{
  "n_layer": 10,
  "tie_embeddings": true,
  "init_std_up": 0.0235,
  "lr_mult_qkv": 0.4,
  "grad_clip": 1.0,
  "final_lr_fraction": 0.0,
  "steps": 4883
}
MLP neurons of a small language model. Each row is named by its layer, matrix (gate and up: input weights) and neuron, and shows model dimensions 128-255. Each number is 128 + 32 x the weight over its row's rms, rounded and kept within 0 to 255. Numbers have three digits each. A neuron's up and down rows have the sign that makes its largest values positive.
A block is one neuron, or neurons of one layer that tend to fire together. After each block is what it responds to, as a language model described it from the Wikipedia text at the highest values.

L6.gate493:166142122152100132155110128113105159176086048053107186169116099184159129098147098105181110134175120086152151084162080174110142125073088086116163169076129162095160166197123116148108149100109124099075129101100130108145096126190177079141142146124139186125110131107166082123170138115141105120137102100163079152151083138133111142174191170184152154116086172150149115079066138166168122080054
L6.up493:111092132159159173137142185176106136087150089141100192078127091132129185129174119110167146144118132129092202140150145192146118132090106109094200104130164085115146117157109102129108130099153107157134135096134096138107151189157157145130048139160139122188174177081067139146120129149187114102098146075147096120158149091104103148093064129193163156143143129125110137087177112112126097143112
First subword piece of a longer word, mostly com/Com before mon, mit, mand, mission, also im, ef, sub, as in commonly, Command, effects.

L6.gate566:149219100134133076052081120171185092140123104083089140176105123102155125192132132132154129073151090127167118142149095154139096103124219127150120150119109127128098122148157062082128074139149095173163128139119199078105118150134096147125177148108105149143120089116103143136155116155111158093148117136126069094100123169109050113135152173135184103050168121107146139118112098091096078142142
L6.up566:118174125137090146168105104063127128120163093151118210136085125162087157191132185164147171107163071124134127108097061119179098106144088125177161121086069144116129147202171141166107188079155157094146127192105141131097063107131063111099159099141124143136110134211089148107177121126064124152118151179138059163115157147133112159193050102159118104146172119101150127154157120143160105109097
Possessive pronouns before a noun (his, her, their, own), plus opening or middle pieces of longer words such as Her-aklion, football-er, pri-son-ers.

L3.gate120:163157137110063132094154113179113153117129134092062130185118125139133125138187132041140111136104152062092118099098101145089109120117105121166142140186151127133200170114140162142097185139132111148172091144151155126133133168167056152105111148135121124160116140145116128063132120107105114146164145151173073136169112127183068158153128121194166088112147085132177087168110122086117075123136
L3.up120:144118168147111122155077078119151123126115128145067124115153140131092081149046100078111111169145111118119106152125145123147135160129143170153058063160179117145116137093148119158121135155120143121165082127184109188130065142169155070163182133103148155149113109142123087132156136076182098161113120139088168135162074115079124155186142143148152124082116162155107163076151129074186125101139
L3.gate283:109066152103149151116168118121115137152121147070064186130117108107143140124125154103198114191103083120106100096079086134128094149142126134147120091099167130110105128117176110107086075142083153136191131102088093136145058082108121113167149151131071166150163125072132156095157141076171148114152166136153047074136126094122115109131151133101161137146115130144115160176094158129142136162083
L3.up283:116069142067099102116108129113135103120123110073146175129101163064167103100144092120179123106114148129110100151095127121061145161121138131158124168134189115105126126121142156142115154152137144075108125182110113121146102137163138157074129131152138124119134109150125130150143092103180095117127143133147155139155121140098199145112145109145135202098126154177091131053160185119189140124117
L3.gate323:129162158085162169121118164127152106121130129138177152095152119098128069101110186089087159114150079159130085092101127149090063127141132109129152161106153111126174150141128146170070153075107106147107128130124083160129069088133115149127220144104138150153107152180087097130116171076143162122156132093155141154125147175182136133115111157115072102112164137127165128032100140106131134190106
L3.up323:134161126071140192119075066121118143102107134111148119114139144178089081139116188118161093112114117136112108122151126138126116111126130163158102112132143150140064162119103112154113166104137083145118117169092127125125131111113075137176132128109116155165198169166114101137170085009178111118074086061150150150162063143064178114120120145149083104120148192078150130112115121063103117096097
L3.gate431:119178109129094153108105173171151193155109115102106136125111095183153132205130145117181102149113095138146158186093128140147155116171093107133130066158146133078106127113142135077210123112121123195207071084123128119196138132105174106164168092175170098087118137134082096095137162085169137146106140142128109101083141106124099121085144178101139114146108111122141114117064129100161177090078
L3.up431:133092148110152147115171120167151154143153154057122218191166122101186177139094144150119123085103155188083138144148120082116067157110175161118076113140158111071126180080108150149175134137053168164139052074149165158134053188130178153116180154140125130212091145119055098116120163132143126142130109121133078068109080141127179132103144126153166188120145136146123075136126207096186170072127
Possessive pronouns, mostly his, her and their, after a preposition or verb in biographical prose, e.g. in his basement, won his fourth; rarer word-piece fragments such as Gal-ve-ston, organ-ist.

L3.gate22:154096130111065182120144189145136113154153081102141142091098159159126055112149156149165130110097100166137121106127156093120133121088154088174172103171139136141090097047127131125089158133092131181064150118065079173100147133120142111146164148146175091155114121176144117137107140154154130118199115083164157148142165130111097135183143164102109166128109082079126105075113093098148120091158
L3.up22:118121092092202109153140161125144155159086100096120149093166156130069155143119126159109139134189136101093158115151134141071080111158097075142193144130099091086135129152120169187128100106138113068141107131147141198181157116077048189136101186148100148136124154132191112133117111128104085141124131137148199150040180144176147118133162136131106114134161107107160169145085128057148108082130
L3.gate197:124140127087087152120154139160094115111085110061158109167121103150173150121183140137144184088106103159135120146118104178091125135078133050085150114134129101108109104128132136173133169124088112193087160141093135164122152161098173167150140116139159123159114139184148151075184135105101127097102090081168168136146178120177066171131148131116169148148155128085193138134151139064155141087165
L3.up197:182172110111161122111157126125096143130100127075083104124081093146105073149093147174145149108125129136076185142155103150128144159128103149126109158101131095077092158148095131111110133156119095132118153135128050129118161131137148151127139107160139108035126174136172171153127162123090081159115095155148157073085144159128078175112177107114131148102150172137126151098086091135124151136155
L3.gate639:098132125150112142113117194117120127070165117133116134097119085147109129130202109115190164152099098153152129102161098165195172115137117126089126107108097076142186102105103169150136106146134172158106185075145115150105108126153108066147128151171124127124151100136136089132100140095060078125213108083151143146144091098110041142158140084140112085119149160073161149123117117174148157187168
L3.up639:124165163133125176105108200109152108129184118136087054143136093124140199107161108146089110076110125146124188115142183145089059149106088150104171133192129100133145077118145115127132141183159103053144167152110103132110092108115176148100160120114178133104091165136139161107199111132121147111143106143142120155107140132092093126223166125049092074162142151094164124110195136158148149126057
L3.gate697:123132070122151169122154113146133154084080094164087114118157097128159123121154177118155140100099144163159109086154140157162081182068111120137168127110075136153156177139113156126121157109136146131100124134075107083153152145141131134063150097157128087149139043145113093070115133185174104121165098084104111089178078152138100137132124149132126153131167094127163144129127158134122112089165
L3.up697:134136096133095124158094178103157155150090189104086161114114057133175158101134148162143157125141140155140157099147081150139187129171080161129180061124143126159118136128113133101157140161115157112083132143124092144099140172114201141103103105125137131080129139101173129085119126125117090138153156105165135176107174147083087132113108109136087098161127116071157145050082125151073183179192
Opening pieces of words split into several tokens, most strongly ill in illustration/ill, plus or in According, ci in scientific, em in emergency.

L7.gate8:152151139162088123104133123109153119228089128113162155078183127124177119128123092133106203121081132116132135120067052110116137112082156133180134127138171118118122097086104105087159049146093117104149117101175082116140142147170082079102182044189132149096133118106092131164075158121132127135118103156137081161094206119135130114173164188131159107111143163125134134117125151119104163108109
L7.up8:122080174159133128131165151139094090075132154134129151146078164149154188142117115126108137159092208151105097152135122135184121099124137114151134145107142104109136088120163155186152164131114135135187193137096082102139128064094114126141128124159145092136164150088093227132082118137106067096174103143079071100125190062053138077104148178126139144130100163087123131142124123126103150153152
L7.gate32:152118160080087154125138110181116121149197080100140124119148176133175087122112072070113118160159145111160122101129124101135074148160047128114171074078174119100133122109120150145151169127121161119102153129115111130166072111165122176166134123086142234186119158113192145123096058143133104133181134181131100105199169104165093178095134160159180106055080147166096111077108170049085158097056
L7.up32:138115184177184094091119113130072117129160126178123113193114181148092131170141110094129130118123116099170125094170096100084146100139153087155161122079206128109111163100144148152181179157128147120130128122112098153114109082095135073109168142092155145186133151056138125121133098126144142110140198128082102103107150141087080106199141094066162165126149148108136074153131093079140102116097
L7.gate512:100116117130136057085153153139095100158104150147097135131085080148177152173161163179126081137145178135109113146130181157136121168152141216125136161194200100131185118088103097153157182146104083165149155161101116134185158142144084118211088146150156131129104113088134161088170082099148110136190145126162160181177160102105154140166039116147125122127155064164138058106120086080198152101153
L7.up512:103140125150160108116094116110050133115065155167063146159109150140143147087166106156127107098139069067104163120085148127150141091108100145087110108132191132098119116131091066111116163138121150083157072109153138113110127154084120092151140121117163140131152110080171096157143156152139194153088106064117181114134167099096059143138162171091169137082112147048165119134148169136155128096154
L7.gate666:159153134117157184137117122140138103149132119105128201134112139103129113177130131147108127103136125161167094049165152176135080102110123200106096137065122126076174147169093143105109130161078100079072069162132134107092100131129071167102111119125141101137194141157172146132129101156146061136189133110191151101086087080109135147136151102146121124158108145092168097118121171133169144162110
L7.up666:106126139078170163128126091132167142171098059204122152182129119137117101107144121109114160139133073191132111158084115141116151143145142163190163106089135113079148114182119113061098167130166112158174063116086106152123107115117112138161131127151081158175127184176134190115144111225021140151123101128107137096127159106216109156153179155131181129081071172138173084091165156119123096162162
Opening or early pieces of words split into several tokens, mostly ex- (extremely, explanation), im (Timișoara, simply), and dis (discernible); the rest are mostly name fragments.

L7.gate143:098114111118144101112145167083093068068153152147150187094142128139155123105146156131117084098118164195082113165103170154136137118089109130091141102175159079170158163138145111053148095137096120063115148125096148162178158102152103158132123106122169119163107137099157150138139186089114131129135089149169090146118141135152117028141079203132099133136135077131171183162124204172079126153112
L7.up143:152078209139133089120091129145098136129145111111174140116119106125115068112107155111115145172153148139189081088144118124130112183096114130128128119120104103137179205128145107136114106063122104089128130149089061112168143131130107147138142090175162119174133097116096165105166163133150095065152150081144101138129103154121103041109122154110111116139141147146121069125104157097125092117121
L7.gate238:114088178126107121073100152148126122192127164107127091166136111112143135129171076166178151154133182102127107139153099120141128110177121070096108136149146130136135125110122094152114200194106192130129190135138138129125136125129152099136092131138106114156131157174153134108158167119151186143115133133081112127167133104102122091128226161093153140106108083177150132126132120135051156142143
L7.up238:139143115116128113124066155046097130111134159094073102122102095175129105141128135112060167139074118118146108087166076104143112130103111088140205105135117153188153115131197097144133053136128151171127148105131112131107150139118142127127101152191128121135124132109206137055175131134163182150107164119085087160097153167154144127163170140168036149110129136161160101152156178089119158094132
L7.gate282:099104091083160108109133169125104147123090164071119104168070075071090109143117147126154218132119112144150124155172142127137165096147153113167138117118091119114045191129103184092101165149148116127128099177142120098158158134154148106141143077152138171107120124135141134136152137143104161127177124127137086169092180113106122150164157112134111142105132128030094119111173142051101178093132
L7.up282:134116114158135131089082131089145120083110129098115134156103130073142126117088173126147126170104146131093135161125204071116148096102109152081106143106091135146122098169094156103113140132134137093095128119120178151132152105057192062122126139152135198149120183123137103127134170121117122137084126100088154156121158118082165090136110171141183028126145151133119159072131105141161167129141
L7.gate810:097133113148106060175128166118127116152138128116105129126113127108090061154090087149130143098123093120180151183155091075161150125116141133145130067140102122135167062127114167177139153166186136091178149165108130155164156135163133110125085166131176098121136149104160183128136146171099070134093206136110114154123110118072086131150122135113093111152154176102112091112095127113143110086121
L7.up810:137142133155124156172093107136058061126157150197167104119107097138136115118124133107137136109153114123160201130167131082097135153158184096090128136117139127167171195077152202136127150070157120171128140119148160170139140135092090159111106152134106106185187175077169098152129141152096123075166119103132114111113191131096141141141134122095133165133147112168137079172110194115153103122149
The article "a" right after "as", "was", "is", or "became" in role or classification phrases such as "served as a", "was a Democratic", "is a city"; weaker on mid-word fragments like "ce", "ed", "ra".